Weights of a small GPT-style language model, trained from scratch on English Wikipedia.
Size: 8 layers, width 224, 7 heads of 32 (1 for keys and values), MLP 448 SwiGLU, 3.79M parameters.
MLP neurons of a small language model. Each row is named by its layer, matrix (gate and up: input weights; down: output weights) and neuron, and shows model dimensions 16-111. Each number is 128 + 24 x the weight over its row's rms, rounded and kept within 0 to 255. A neuron's up and down rows have the sign that makes its largest values positive.
Before each neuron's rows, "fires on" lists the tokens most often at its 100 highest values on Wikipedia text that the model never trained on.

fires on: "ot", "c", "oun", "ri", "our"
L5.gate54 [129 116 152 107 132 166 121 111 119 135 148 144 108 111 148 128 139 140 138 155 145 157 141 137 125 106 103 124 140 112 162 178 158 120 106 112 126 107 163 161 123  95 171 112 137 102 121 154  97 182 120 151 134 135 144 135 103 135 178 153 110  87 100 135  81 151 158 113 149 177 122 100 111 116  60 122 114 143 115 136 100 168  98 139 153 116 138 168 134 107 135  90 147  92 114 142]
L5.up54 [139 115 127  98 125  85 142 128 138 121 115 117 137 182 135 133 122  73 152 138 145  56 127 152 155 140 165 125 109  98 157  96 112 137 128 182 120 104  64 139 103 145 141 168 121 133  99 131  85 113 115 150 134 107  57 146 127 147 108 108 137 117 117 122 156 113 181 141 129  78 135 159 138 126 121 160 123 145 144 169 101 138 121 142 139 128 169 130 151 122 123 146 150 120 115 122]
L5.down54 [132 114 105 109 110 143  91 125 129 150 158 121 120 136 118  71 148 154  98 155 134 134 124 160  67 132 106  67 144 128 145 173 157  88 106 103 116 124 183 103 149 134 163 145 140 116 136 139 101 127 132 197 100 149 136 116 121 169 148 110 130 117  75 111 129 101 130 124 128 160 143 127 126 118 178 120 115 126 110 147 132  94  70 138 113 144 129 160 152 108 161 111  83 104 103 150]

fires on: "ar", "ic", "ud", "il", "c", "ur"
L5.gate119 [142 130 165 131 110 147 130 123 164 133 118 107 138 136 147 161 128 159 123  94 140 132 162 152 120 144 143 141 110 163 129 123 119 153 129 118 147 127 171 132 128 109 136  92 105 107 147 109  76 128 145  94 138 121 131 128 124 189 139 140 129 132 132  78 136 161 119 115  88 108  85  81 143 139 136 105 109 149 170 109 160 208 121 142 123 126  98 108 137 122 158  91  98 135 124 119]
L5.up119 [172 125 107 122 176 143 106 164 144 168 107 112 135 114 155 146 103 123 143  92 170 109  90 152 110 112 141 183 168 125 117 182 111 173 131 108 149 121 101  79 121  92 114  92 117  87 124 105 127 120  97 142 131 124 157  88 134 132 168 144 150 122 169  97 146 154 133 191 103  99 111  97 123 154  93 137 155 143 125 156 149 116 100 119 102 109 157 107 170 155 118 128  91 145 138 146]
L5.down119 [122 107  50 117 194 122 145  82 121 126 137 161 134 163 117 119 108 132 147 158  99 141 137 122 144 139 128  95 130 112 141 159 117 139 120  87 117  64 157 154 175 113 118 152 104 127 131 109 110  97 127 160 136  96 140 109 161 139 110 156 118 147 122 113 108 156 130 147 138 156 172 112 129 168 137 126 148 115  98  72  94  54 124 108 114 125 114 126 148 112 156 157 104 132 126 125]

fires on: "les", "iam", "f", "v", "an", "ur"
L5.gate330 [161 126 127 138 131 120 138 143 135 139 114 126 100  99 143 129 140 142 107 131 129 116 107 150 133 158 139 102 111 122 144  98 143 102 119 110 132 121 121 121 142 135 149 155 118 128  95 132 101 185 155 140 179 106 175  86 137 147 115  85 127 137 128 103 125 119 129 141 113  94 130 167 149 131 139 118 126 152  97 150 149 118 145 168 140 125 120 116 158 169 101 102 155 153 128 135]
L5.up330 [102 123 148 127 110 126 108  97  96 116 137 132  96  92 105 107 161 106 132 129 137 110 130  87 103 141 129 135 104 126 122 136  98 184 142 144 140 136 102 153 147 136 111 140 150 101 103 125 158 141  88 150 117 111 126 107 138  85 160 110  92 103 125 158  77  96 150 115 159 162 124 125 105 118 132 110  99 133 114 134 101 109 107  85 128 139 132 151  68 134 161 136 125 118 109 147]
L5.down330 [ 83 126 140 108 121 172  98 133 124  62 107 115  83 115 125 117  85 102 109 132  94 100 147 161 116 100  77 109 148 142 131 129  79 145 108 156 113 124 135 143 150 159 137 128 103 179 127 115 117 114 124  82 147 138  89 132 130 109 101 135 134 117 110  91 113 139 170 163  98 130  91 128 122 140 146 122 135 175 145 112 122 113 112 102 153 134 132 119 133 130 117 112 122 135 114 121]

fires on: "au", "u", "al", "id", "o", "ine"
L5.gate375 [122  96 119 157 118 142  94 153 136 141 193 112 145 166 100 113 161 122  84 156 151 194 147  82 124 134 144  95 106 149 132 130 145 135  92 117 115  93 115 155 115  70 167 143 154 132 114  92 102 155 156 120  99 122 112 116 125 125 153 131 145  99 100 116 104 131 127  84 139 149  87 102 165 157 125 107  91 129  87 147 178  56 143 133 142 114 163 141 143 153 115 127 109 125 134 154]
L5.up375 [118 126 119 108 107 139 110 120 166 127 111 106 120 130 139 134  88  98 139 182 151 164 140 115 144 153 168 145 126 137 157 114 170 130 123 108  94 106  78 164 122 118 115 120 186 143 189 137 103 111 139 121 105 121  75 143  70 122 148 103 127 122 135  98 131 109  96 135 106  68 122 125 125 118 167  85 116  92  92 120 180 140 108 181 106 116 131 119 138 151 146 100 126 143 112 156]
L5.down375 [142 119 129 117 114 137  91  96 144 128 137  84 117 124 112 142  99 108 158 122 106 149  93 181 126 107 142 105  93 128 123 112 138 146 142 151 113 125 134 132 167 132 146 130 122 134 116 121 119 116  97 116 136 132 102 112 139 120 110 100 113 112  99 125 156 102 127 158 113  63 128 113 168 100 114 118 135 190 141  90 125 164 184 101 129 153 134 153 145 134  94 108 115 133  55 160]

fires on: "ob", "ic", "ub", "i", "r"
L5.gate367 [160 111 163 135  93 116 120 108 162  76 151  92 137 130 169 165 121 106 105 117 151 129 108 111 153 136  67 137 125 125 140 156 125  85 117 130 138 128 137 133 147 109 150 103 133 129 126  88 146 110 108 135 134  96 124 124 166 116 105 169 116 112 126 120  92 139 113 116 113 111 172 122 131 143 143 129  95 143 134 142 157 130 163  93 152 142 114 102 125 122 138 142 112 141 157 165]
L5.up367 [191 116 115 120 158 119 124 127 155 138 143  90 155 135 131 178  82 115  87  97 149 139 141 133 143 103 130 144 104 145 140 118 110 103 102 124 138 121 126 137 153 126 121 153 149 105 153 103 138 141 111 114 172 138 149 133 130 126 107 141 101  79 122 140  92 132 148 174 121  92 111 137  96 144 175 128 132 136 152 147 163 131 135 141 147 158 120 148 106 147 150 143 147 131 158 178]
L5.down367 [140 114 136  88  83 117 102 131  95 161 129  93 159 129 191  91 111 153 125 158 158  92  96 152 105 149 143 127 141 105 134 127  79 125 140 147 118 107  93 112 137 152 139 125 142 131 109 125 134 128 136  64 115 119 128 147 133 133 145 116 156 128 135 120 122  97 130 138 101 164  99 106 135  70 154 114 134 128 139 132 135 131 115 156 126  97  98 139 157 139 131 122 148 164 106 132]

fires on: "y", "her", "ter", "ation", "ess", "aw"
L5.gate185 [110 110 135 159  91 166 127 103 149  99  96  85 104  92 125 128 169 121 109 131 173 133 120  66 128 132 108 190 108 178 128 131 116  86 123 141 136 117  75 140 138 133  93 107 100 124 131 118 138 163  86 185 104 144 118 126 104 130 136 100 105 160 167 132 137 141 149 110 106 154 132  86 103 116  85 149 126 117 142 131 146  81 169 128 137 111 125 131 140 104 140 123 116 128 155 157]
L5.up185 [128 129 141 147 106 152 107 108 123 109 117 130  93 138 108 156 157 128 101 103 155 105  93 161  86 115 106 123 148 136 123 115 158 124 116 105 124 150 109 164  97 150 146 160 157 141 110 128 127 144 115 152 127 123 121 108 132 134 127 122 153 113 114 125 124 118 145 146 174  82 143 151 117 119 104 139 131 170 162 111 106 149 109 168 128 129 136  77 133 111 140 118  80 183 140 107]
L5.down185 [150 132 102 151 139  99 132 135 125 140 151 116  89 164 110 155 174 109 135 121 133 124 147  96 129 136 127 152 106 153 142 135 154 121 112 110 111 147 103 120 122 146 137 111 122 114 100  95 119 109 115 106 101  66 115 128 197 126 126 158 149 103 144 111 130 149 149 137 136 102 141 155 144 110  98 119 122 150 141 123 133 164 108 137 119 121 136 120 129 154 104 110 103 112  91 117]

fires on: " cl", " Cl", "l", "ss", "s"
L5.gate204 [114 135 140 153 146 125 166 111 136 130 124 110 122 131 159 106 168 122 100 148 113 142 102 111 135 175 146 115 143 108 101 116 131 154 162 111 118 117 170 100 139 137 160 133 114 102 100 179 184 132 180 151 111  96 136 157 139 139 124 159 121 162 108 127 139 133 143 120 132 128 115 135 118 113 141 163 166  78 115 136  79  99 114  93 148 130 167  95 109 162 146 147  92  92 144 148]
L5.up204 [123 134 149 165 125 114 144 139 117 121 114 117  99 117 155  91 105 130  81 117 129  82 131 112 137 127 150 142 134 126 124 119 153 112 187 118 116 135 125  92 119 123 159 109 146 101 126 160 171 165 157 136 132 111 119 123 163 187 135 175 146 144 111 145 128 177 152 122 137 101 138 122 119 105 146 115 150 103 119 150 134 110 141 116 170 164 122 124 123  99 113 126 164 124 139 126]
L5.down204 [135 117 125 155  92 118 142 131 136 157 104 148 150 148  78 143 109 110 127 159 129  95 120 138 133 126 133  99 151 112 132 122 130 139 121 174  80  86 161 165 100 106  93 103  99 131 165 109 100 120 130 122 149 170 143  88  89 124 113 107 142 116 129 127 108 116  89  97 129 147 141 118 184 104 110 134 159 129  72 107 139 149 115 135 159 101 117 168 128 153 135 110 103 153 102 111]

fires on: "u", "aw", "d", "y", "and", "un"
L5.gate354 [103 101 155 152 135 129 151 116 139 122 121  93 105 142 142 102 112 157 110 156 102 129 154  96 138  93  78 121 149 182 131 154 156 140 121  91 113 116 117 146  99 114 123 112 104 128 131 181 113 162 136 158 151 149 175  93 109 159 138 143 114 128 128 124 121 100 154  85 112 140 112 131 137 139 124  79 117  90 128 156 152 175 155 114 125 115 108 138 128 125 132 136 161  94 121 130]
L5.up354 [144 102 160  96 135 119 135 157 108 145 156 131 106  98 122 184 146 151  96 171 126 170 163 115 150 100 103 116 122 128 174 131 166  82  73  74 116 142 150 120 122  92 133 148 126 124 130 135 112 114 117 134 139 168 132 118  80  95 107 124 125 126 140 127 141 124 143  97 102 132 137 158 137 116 133 122 130 170  99 168 130 119 142  92 156 123 149 147 146 116 109 133 117 101 120 129]
L5.down354 [155 149 138 125 129 158 150 126 149 174 141 123 118 121 126 133  90 108 103 136 148 115 132 102 109 108 119 118 161 136 119 168 136  95 141 138 129 139 123 106 134 114 171 115 103 129 142 129 111 132  96 165 127 148 145 101  74  97 160 113 118  98 130 170 159 126 100 127 107 100 137 112 134 121 193 117 158 150  71 166 153 132 105 139 136 152 114 150 145 102 130  93 144 129 121 121]

fires on: " ev", "e", "v", "ri", "ar", "ant"
L5.gate271 [156 114 133 148 128 154 169 129 109 150 115 146 108 125 138 146 118 149 100 149 101  91 154  76 140 170 142  93 148 148 158 106 114 132 147 124 129 136  96 132 113 110 181 110 103 119 132 164 125 158 174 131 128 185 151 134 188 117 104 109 145  99 106 118 129 130 113 116 129 119 102 151 145 105 152  97 125 166  75 132 152 129 132 145  90 111 140 129 112 139 108 136 122 122  89 103]
L5.up271 [110 132 110 104 115 140 102 143  96 106 142 117 161 121 143 144  94 168 137 153 141 163 105  94 117  76 118 166 154 145 138 148 128 150 140 163 129 142 135 130  92 125 108 130 114 117 123 114 167 122  97  99 127 157 155 155 136 194 108  93 126 125 109 145 182 134  71 132 171  90 115 144 153 118 178 126 115 164 133 101 140 127 156  90 127 126  79 113 140 147 108 163 163 110 147 140]
L5.down271 [135 120 149 170 147 131  99 153 132 139 123 144 151 105 119 121 125 153 115 124 110 114 123 139 121 124 136 145 134 131 152 108 149 122 133 141 149 135 135 122 166 170  98 158 145  98 114 110 109 109 152 141 103 157 130  95 160 144 140 127 151 116  62  78 112 103 111 156 138 152  83 135 134 108  96 107 128  97  80 117 153 140 120 173 179 110 100 124 136 144 142 166 166 124 128 106]

fires on: "ust", "d", "ann", "ant", "c", "ot"
L5.gate350 [142 105  93 103 121 131 108 118 156 144  95 122 137 140 146 170 120 212 186 143 111 152 133 119 116 165  85 111 119 119 147 117 120 128 137 130 117 146 157 172 114 103 139 100 124 117 119 111 144 157 149 122  89 122 128 136 117 142 112 144 138 121 130  95 135  98 115  91  71 157 111 138 152 135 135 131 108 120 148 152 131 175 202 154 121 126  92 169 129 155 115 117  99 129  94 135]
L5.up350 [134 127 152 101 114 156 155 115 112 116 147 122 140 152 144 138 148  92 105 146 158 160 163 116 121 106 147 156 120 196 105 107 115 143 103 117 119 141 126 127  79 169 150 166 124 118  87 123 110 119 159 121  97  91 130 130 135 131 136 165 114 106  99  99  79 155 104 112 119 132 156 124 111 119 128 145  96 127 165 175 127 111 128 167 127 149 144 129 134 135 133 135 135 125 113 105]
L5.down350 [125 147 122 138 126 101 109 111 137 160 122 147 157  93 148  60 149 121 155 117  85 139 125 128 114 151 148 111 126 105 124 150 129 162 128 127  87 133 149 140 174 115 147 134 110 135 146 147 100 153 150 140 147 160 170 119 129 170  92 155 112 128 114 132 127 141 105 135 174 151  98 130  90 117 139 138 132 130 138 102 136 117  90  92 142  46 105  93 129 145 114 125 109 153 139 131]

fires on: "and", "id", "hn", " |", "ree", "al"
L5.gate192 [135 143 147 136 142 106 130 149 140 162 118  93 120 115 129 115 131 135  82 166 153 162 159 102 175 154 114 146 115 122  95 132 152 136 124  74 142  86 129 124 105 153 163 122 117 107 125 107 125 109 160  63 114 114 127 151  93 121  84 140 126  84  92 125 110 135 141 140  96 128  95  89 169 112 115  94 131 132 159 158 139  94 122 136 131 118 136 148 145 141 143 140 141 139 170 139]
L5.up192 [154 170  97 159 130 162 169 144 131 133 127 157  90 148 109 138 123  94 114 121 104 108 138 135 131 117 114 130 118 100 131  56 153 168 117 119 102 145 140  84 122 145 119 105 155  69 146 175 122 173 143 100 107 159  97 105 119 149 147  95 182 113 130 125 104 136 100  93  77 136 174 110 121  97 135  98 153 132 132 129 114 112 141 112 149  88 114  85 125 144 120 101 113 152 149 129]
L5.down192 [157 128  89 145 180  97 131 117 106 176 161 171 131 128 115 124 182 138 178 145 146 125 122 131 114 121  86 117 152 130 147 112 112 149 120 182 110 100 137  76 106 126 131 167 156 106 126 109 111 117 144 148 124 129 100 129 115 148 197 100 115  73 135 150 144  85 138 107 117 110 131 139 120 121 133 125 123 132 144 142 103 123 120 130 126  73 152 111 128 117 120 142 121 132 204  86]

fires on: "re", "or", "m", "e", "ant"
L5.gate386 [103 152 151 100 144 103 126 123 156 139 157 115 164 140 164 108  82 122 149 121 120 134 135 111 141  84 114 157 148 101 151 172  88 147 150 184 117 104 149 143 121 128 127 179 122 135  95 175 140 147 146 110 141 142 119 140 106 126 184 132 113 125 106  90  98 111 175 124 151 151 158 186 102  91 104 144 119 136 174 139 147 112 149 122 121 129 116 132 125  95  98 148 114 137 152 133]
L5.up386 [ 76 145 182 142  94 114 107 151 130 141 114 119 133 109 119 140 118 103 146 129 120  80 124 133 113 131 129 131 155 104 122 116 130 172  96  87 114 127 126 131 131  88 133 131 139 128  87 101 127 133 143 121 164 153 130 167 122 145 102 120 160 131 110 114 153 134 148  76 140 132 147 123 119 101 122 138  96 124 129 107 140 121 101 122 133 125 132 111 138 111 141 146 109 170  90  95]
L5.down386 [129 108  94 125 139  98 172 100 141 169 107 108  85 111  93 115 146  95 128 166 171 152 136 138  98  79 150 108 146 139 148 160 141 129 141 132 140 114 159 150 135  91 121 145 140 134  97 103 117 105 161  76 106 112 121 137 108 102  99  99 105 115 165 166 125 141 114 119 116 146 141  99 111 104 156 120 116 112  92 141 158 117 126 128  98 150  89 105 131 127 153 126 130  97 153 115]

fires on: "an", "ang", "if", "ur", "ent"
L5.gate18 [131 146 129 124 131  98 129 111 157 121 128 119 153 111 135 137 135 139 110 136 129 165 162 116 154 169 146 125 103  48 134 114 154 145 119 145  88 136  90 141 177 138 117 134  89 145 128 139 146 168 167 106 112 114 156 132 162 109 131 162 122 160 109 132 105 145 176  96  70 129 174 186 141 151 112 142 143 149 135 130 147 153 155 136 171 129 153 111 102 119 169 140  96 131 136 135]
L5.up18 [ 94 119 133 167  66 129 113 142 125 130 103  87 127 152 119 153 205 117 130 139 101 145 195 107 128 126 101 111  72 129 159 112 121 153 138 142 133 129  85 120 109 156 147 119 136 133 108 106 110 116 111 143 145 119 124 143 120 100 134 140 135 153 160 123 125  87 139 144 130 138 131 156 108 147 131 133 169  98 112 139 121 142 128 137 129  88 145 183 117 154 144 114 162 153  93  79]
L5.down18 [129 145 133 119 126 139  73 127 151 113 149 128 163 182 114 110 133 127 127 111 127  79 130  94 159 132 172 172 158 137 132 116 130 160 163 136 157 122 172 146  98  95 160 132 143 132  77 180  81 162 113 106 105 136 129 134 135 131 132 147 155 109 110 152  94 116 177 169 118 133  98 139 128  92 114 121 125 160 168 114  86  87 118 123 168 107 108 145 119 137 156 125 172 114 115 160]

fires on: "m", "ar", "l", "est", "e", "ay"
L5.gate280 [136  94 141 121 116 134  94 117 140 131 137 110  97 130 191 123 112 150 129 100 195  91 141  84 136 149 126 141 148 148 158 136 154 125 124 121 116 116 106 127 105 118 135  77 118 136 180  97 131 151 147 106  80 146 167 114 118  94 119 137 159 114 107 170 166 108 100 112 125 157 104 118 167 118 127 126 113 116 141 109 124  95 149 100 115 162 111  69  72 125 126 124  87 116 107 178]
L5.up280 [112  90 147 151  53 146 110 149  98 120 116 137 119 130 156 132 129 135 168 152 186 155 164  94 157 143 147 130 161 117 158  92 114 123 101 135 102 145 132 145  75 154 121 103 154 150 109 117 155 118 122 145 165 127 139 137 126 121 133 140 122 131 166 134 136 164 127 173 151 140 138 106 161 122 158 135 124 131 103 118 130 130 132 121 105 143  82 126 119 126 134 125 132 143 135 148]
L5.down280 [137 128 124 108 115 140 131 138 162 148 137 115 162 133 166  67  84 125 138 147 127 139 101 110  95 136 127 152 165  92 108 121 167 120  87 135 116 144 120 167 139 123 138 123  94  94 147 161 126 100 151  93 123 134 145  92 175 113 126 153 147 138 124 136 128 115 130 137 133 126 183 155  87 135 152  84 153 166 105 136 140 120 115 113 166  56 135 116 116  92 138 121 107 105 122 101]

fires on: "est", "ist", "id", "am", "ge", "ack"
L5.gate241 [134  84 151 174 109 191 131 159 143 100 178 121 128 116 151 151 120 155  70 124 123 159 108 132 146 104 115 127  88 176 133 156 141 102 163 102 139 100 119 118 137 116 111  86 131 152 109 139 166 120 155 184  95 103 159  89 145 142 122 122 121 131 123  87 126 126 112 147 106 125 106 119 161 142 127 151 136 111 107 156 147 121 186 123 116 110 139 159 136 172 128 156 144  87 145 165]
L5.up241 [163  90 135 196  94 160 120 145 157 131 131 109 144 142 143 139 120 145 117 128 109 146 118 178  83  89 138 145  63 151 157 137 111 122 160 120 146 134 104 152 184 158 128 128 144 155 131 139 140 140 148 130 146 152 110 135 148 121  87 134  80 113 156  90 127  97  94 172 142 114 119 118 188 108 111 138 156 109 110 163 129 145 148 137  98 153 104 180 133 135 133 150 134 140 120 108]
L5.down241 [107 153 127 157 119 123 129 112 141 145 106 124 134 125 133 143 144 110 122 108  90 127 142 154 108 156 129 101  68  99 116 114 116 100  50 136 127 172 118 142 136 112 111 175 134 130 138  89 127 168 123  85 106 166 131 108 105 113  90 127 145  91 100 121 144 146 160 149 140 163 141 125  95 125 114 145 103 139 124 154 144 166 107 111  69 114 123 148 151 129 106 143 114 190  73 116]

fires on: "t", "on", "ic", "ate", "il"
L5.gate251 [106 142 144 132 120 121 127 120  93 110 115  98 104 134 131 121 146 144 107 124 133  93 125 115 135 181  75 174 127 164 166 140 159 131 152 133 129 121 102 114 124 126 130  95 112 185 152  80 163 174  92 137 147 139  98 145 135 119 145  91  90 119 116 144 110 135 123 120 122 102 199 119 136 158 110  99 134 147 162 161 106 111 142 131 116 136 114 141  83 161 120 113 123 124 153 130]
L5.up251 [106 170 120 167 104 113 158 132 113 141  97 112 117 161 171  80 128 110  66 128 149 108 135  85 148 162 102 171  92 136  88 148 157 131 166  95  87 145 108 186 132 130 132 155 116 100 139 121 142 133 138 103 102 161 126 122 140 135 133 138  97 121 127 135 108 139 160 143  89 146 100 137 108 142 129 116 122 123 119 150 113 166  95 136 119 148 118 139 143 177 133  81 174 123 168 161]
L5.down251 [133 154 211 135 115 128 111 150 139 101 137 134  82 134 112 145 155 150 130 174 130 156 149 142 146 121 119 133 102 108 113 146 105 112 106 113 112 163 115 125 149 146 152  96 147 119 152 108 106  81 105 129  90 164 122 115 122 109 115 141 124 137 128 116 141 115 115 135 121 116 103 111 125 128 115 135 164 173 137 116 136 149 125 102 118 150 115 111 106 148 130 191 192 121  94 110]

fires on: "f", "ol", "ff", "mer"
L5.gate63 [154 131 147 151 112 119 122 141 100 117 117 124 161 151 163 103 146 127  90 176 132 118  98 106 108 115 135 169 152 159 118 126 136 142 115 159 149 133 128 101  94 116 130 132 151 153 102 133 164  77 101 151 137  96 167  99 159 106  82 141 161 136 126 135 133 125 111  78 154  77 127 108 164 153 148 167 111 174 123 142 112 108 148 110 124  91 113 135 157 143 123 147 128  91 110 109]
L5.up63 [133 138  75 110 160 134 146 105 140 123 117 130 125 155 121  98 142 144 134 107 118 120 107 127 125 112 101  97 139 145 117  83  97 100 146 145 128 125 133 142 104 135 146 126 155 133 122 132 111 119 124 144 155 156 124  89  99 159  78 153 137 141 108 139 115 118 137 164 117 108  97 145 118 147 141 128 132  86 121 135 136 141 145  83 135 105 135 135 140 140 125 162 110 128 133 127]
L5.down63 [124 163 110 104 134 123 129 151  81 154 159 119 151 133 167 133 133 121  96 141 146 113  81  90 133 148 157 181 111 150 125 166 125 123 133 138 114 158 159 140 175 119 130  93 126 101  95 111 109 119 106 101 127 102 109 159 124 126 118 106 102 179 133 127 109  89 128 153 148 130 120 119  86 109 158 141 105 118 150 106 138 197 148 112 155 126 109 151 137 115 133 132 140 165 111 137]

fires on: "is", "aw", "ap", "ul", "y", "ig"
L5.gate370 [117 142 179 143 148 141  94 105 147 144 120 127  98 135 101 136 159 130  86  93 127 142 101 116 137 111 141 129 116 159 143 135 134 118 136 156 147 112 133 105 126 125  91 137 103 163 150 170  91 120 121 155 126 179 135 112 125  97 135  75 150 145 148 127 150  95 151 142 132 138  93 124 136 145 109 114  97 130 100  64 167 147 108 112 103 116 108 119  90 125 138  92 118 103 115 122]
L5.up370 [116  87 145 115 106 152 149 154 148 145 124  77 126 134 129 125 142 172  76 156 148  87 159 130 101 110 122 131  83 124 122  83 131  97 112 159 137  97 128 116  88 131 149 154 111 100 120 142 129 138 112 166 130 144 141 152  83 116  94  82 139 179 104 145 135 140 115 135 128 107 120 133 128 118 117 130 141  99  73 102 111 144 123 152 101 159  98 155 101 103 149 146 162 136 121 160]
L5.down370 [161  70 127 138 115 123 157 128 130 133 148  96 157 144  79 131 136  94 120 111 129  81 162  83 115 121 108 157 126 155 129 124 142 100 153 112 105 151 134 122 117 129 159  86 116 141 125 148 123 110  94 138 144 133 163 180 111 136 146 104 117 123  95 125 146 127 165 111 103  98 181 108 126 122 113 124 174 131 115 140 162 116 100  88 140 126 115 112 110  75 131 129 105 112 103 157]

fires on: "av", "t", "as", "est", "in", "ent"
L5.gate121 [119 128 138 183 113  95 116 121 194 131 172 140  77 118 128 109 135 138 167 146 115 139 136 180 119  91 120 111 155  99 103 132 126 151 150 157 119 120 158 142 103 107 134 115 125 147 146 126 187 142 141 129 102 136 129 128 117 108 118 167 101 185  88 134 142  85 139 146 147 138 101 132 139 155  97  90 106 174 135 147  85 124 132  78 143 142 148 136  93 154 120 124 124  45 155 116]
L5.up121 [115 129 138 147 117  96 129  95 121 153 148 115 113 101 114 143 196 111  93 151 194 123 167 172 116 128 111 125 165 139 124 120  90 152  88 130 167 146 109 129 126 145 127 129 151  98 102 148 127 170 118 115 105 108 135 100  94 128 155 160 138 131 137 148 130 105 119  97 125 169  99 125  96 153 144 141 142 137  99 134 153 123 125 145 149  81 115 156 122 173 169  98 125 131  91 144]
L5.down121 [ 72 171 151 159 179 109 163 112 115 124  97 121 171 149 154 156 187 121 127 121 106 107 139  90 149 133 159 133 142 157 135 115 120 118 111 138 119 130 110 115 120 118 119 120 138 124 121 129 135 163 109 156 127 131 132 140  85  95 125  83 157 151 131  90 149 115 111 106 157 129 164 102 128 115  85  98 122 149  70 134 151 141 108 155 118 108 103  91  89 145 113 111 119 119 183 107]

fires on: "ol", "ar", "il", "al", "le"
L5.gate242 [108 131 131 100 126  96 159 162 132 139  96  76 132 115 152 148 134 113  86 141 128 146 119  97 107 166 144 139  90  85 134 163 160  99 118 173 170 119 118 160 136 143  79  83 127 127 147 121 162 113 140 169 123 117 174 120  87 170 159 119 142 102 168 138 138 115 126 115 137 109 122 120 105 191 157 129 123 131 112 137 163 135 141 127 132 101  96 161 113  92 101 128 141 113 209 139]
L5.up242 [134 148 174 141 167 133 133 117 153 124 132 107 119 151 139 156 110 121 134 117 151 152  76 132  98 114  88 113 127 144 135 177 142 110 154 139 109 162 132 106 128 119 128  96 109  88 153 128 151 132 106 139 129 154 135 169 144  79 154 121 174 129 129  93 154 134 116 127 141  99 165 138 140 178 151 154 144 161 100 128 170 134 146 116 163 133 170 133 106 106 115 140 117 117 112 104]
L5.down242 [103 128 118 154 134 126 106 132  87 135 136 142 124 127 136 158 147 159 129 111 123 134 143  96 134 117 153 118 145 143 128  73 114 141 132 105 140 127 145 148 118 108 114  70 120 131 182  90 113 103 145 124 141  89  99  84 150 140 104 161 142 157 162 126 126 123 117 154 151 140 117 144 123 138  88 112 150  93 131 149  99 118  96  89 108 135 104 112 152 146 117 124 166 116 142 123]

fires on: "re", "-", "ast", "arl", "im", "e"
L5.gate5 [106 111 120 142 109 135 148 123 146 131 127 161 124 114 144 118 111 147 136 168 160 142 131 143 188 114 162 134 179 118 134 126  95 157 144 189 130  60 164 113 107 104 132 122 132 146 108 120 173 175 156 149 142 132  99 159 155 147 146 107  92 156 137 156 141 142 116 119 161 151 150 134 132 128 100 120 158 154 126 125 129  85 153  93 143 138 148 127 155 120 138 168 106  94 113 130]
L5.up5 [119 124 140 156  74 169 120 125 139 135 114 126 138 100 103 118 129 127 124 132 146 132 126 137 167 126 164 105 126 147 109 122 107 143 138 142 182 161 134 138 131 127 115 117 146 150 146  89 155 143 152 133 111 117  79 152 118 166 159  88 107 120 174 133 125 183 115 164 119 142 164 116 131 104 160 103 149 147  91 114 126 128 157 107 105 118  93 157 158 119  90 183 125 154  98 106]
L5.down5 [106 167 131 124 135 105 116 152 124 102  79 188 101 122 134 107 136 146 137 136  96 143 125 142 134  96 110 136 143 127 141 166 146 115 138 113 130 102 115 135 150 111  85 112 104  94 120 106 121 129  89  90 130 115 158 154 145 118 125  80 103 121 102 124 112 115 152 157  83 123 125 155 131 117 116 137 106 136 126 150  80  91 124 116 126 148 159 153  94 111  99  89 163 155 122  97]

fires on: "an", "y", "is", "or", "id", "il"
L5.gate27 [114 119 113  99 155 114  90 151 108 121 127 144  93 115 140 137 169 173 101 174  94 145 139 133 112 132 133 110 106 160 129 159 148  78 103 121 134 146 139 171 137 103 126 124 123 144 154 144 125 118 139 173 106 145 151 133 137 113 103 133 146 119  94 118 146 132 139 123 133 131 115 117 135 152 136 122  53 140 130 112 147 145 108 103 160 139  98 120 126  91 153 107  96 135  95 110]
L5.up27 [129 182 147 140 127 141  77 108 124 113 103 113 140 120  98 169 129 127 102 133 144 123 157 137 153  96 119 178 128 118 178 170 123 116 156 125 103 137 109 104 167 136 137 168 142 149 174 129 121 104  80 122 103  92 146 117 133 108 116  99 145 133 115 142 145 135 139 109 119 134 107 147 104 125 150 110 145 169 135 130 116 161 128 168 154 113 122 153 128 126 119  83 127  99 116 132]
L5.down27 [137 110 145 150  72 145 151 111 115 131 136 128 128 161 159 129 132 120 177  98 147 159 154 102 111 101 115 110 108 136  75  93 144 133 123 126 134  97 167 125 100 121 158 115 143 122  98  91 161 109 143 142 112 181  91 113  71 139 102 132 138 123  86 183 132 145 125 145 164 109 154  92 166 122 130 127 108 128 121 154 119 137 165  91 124 129 106 125 124 147 136 133 113 136 101 140]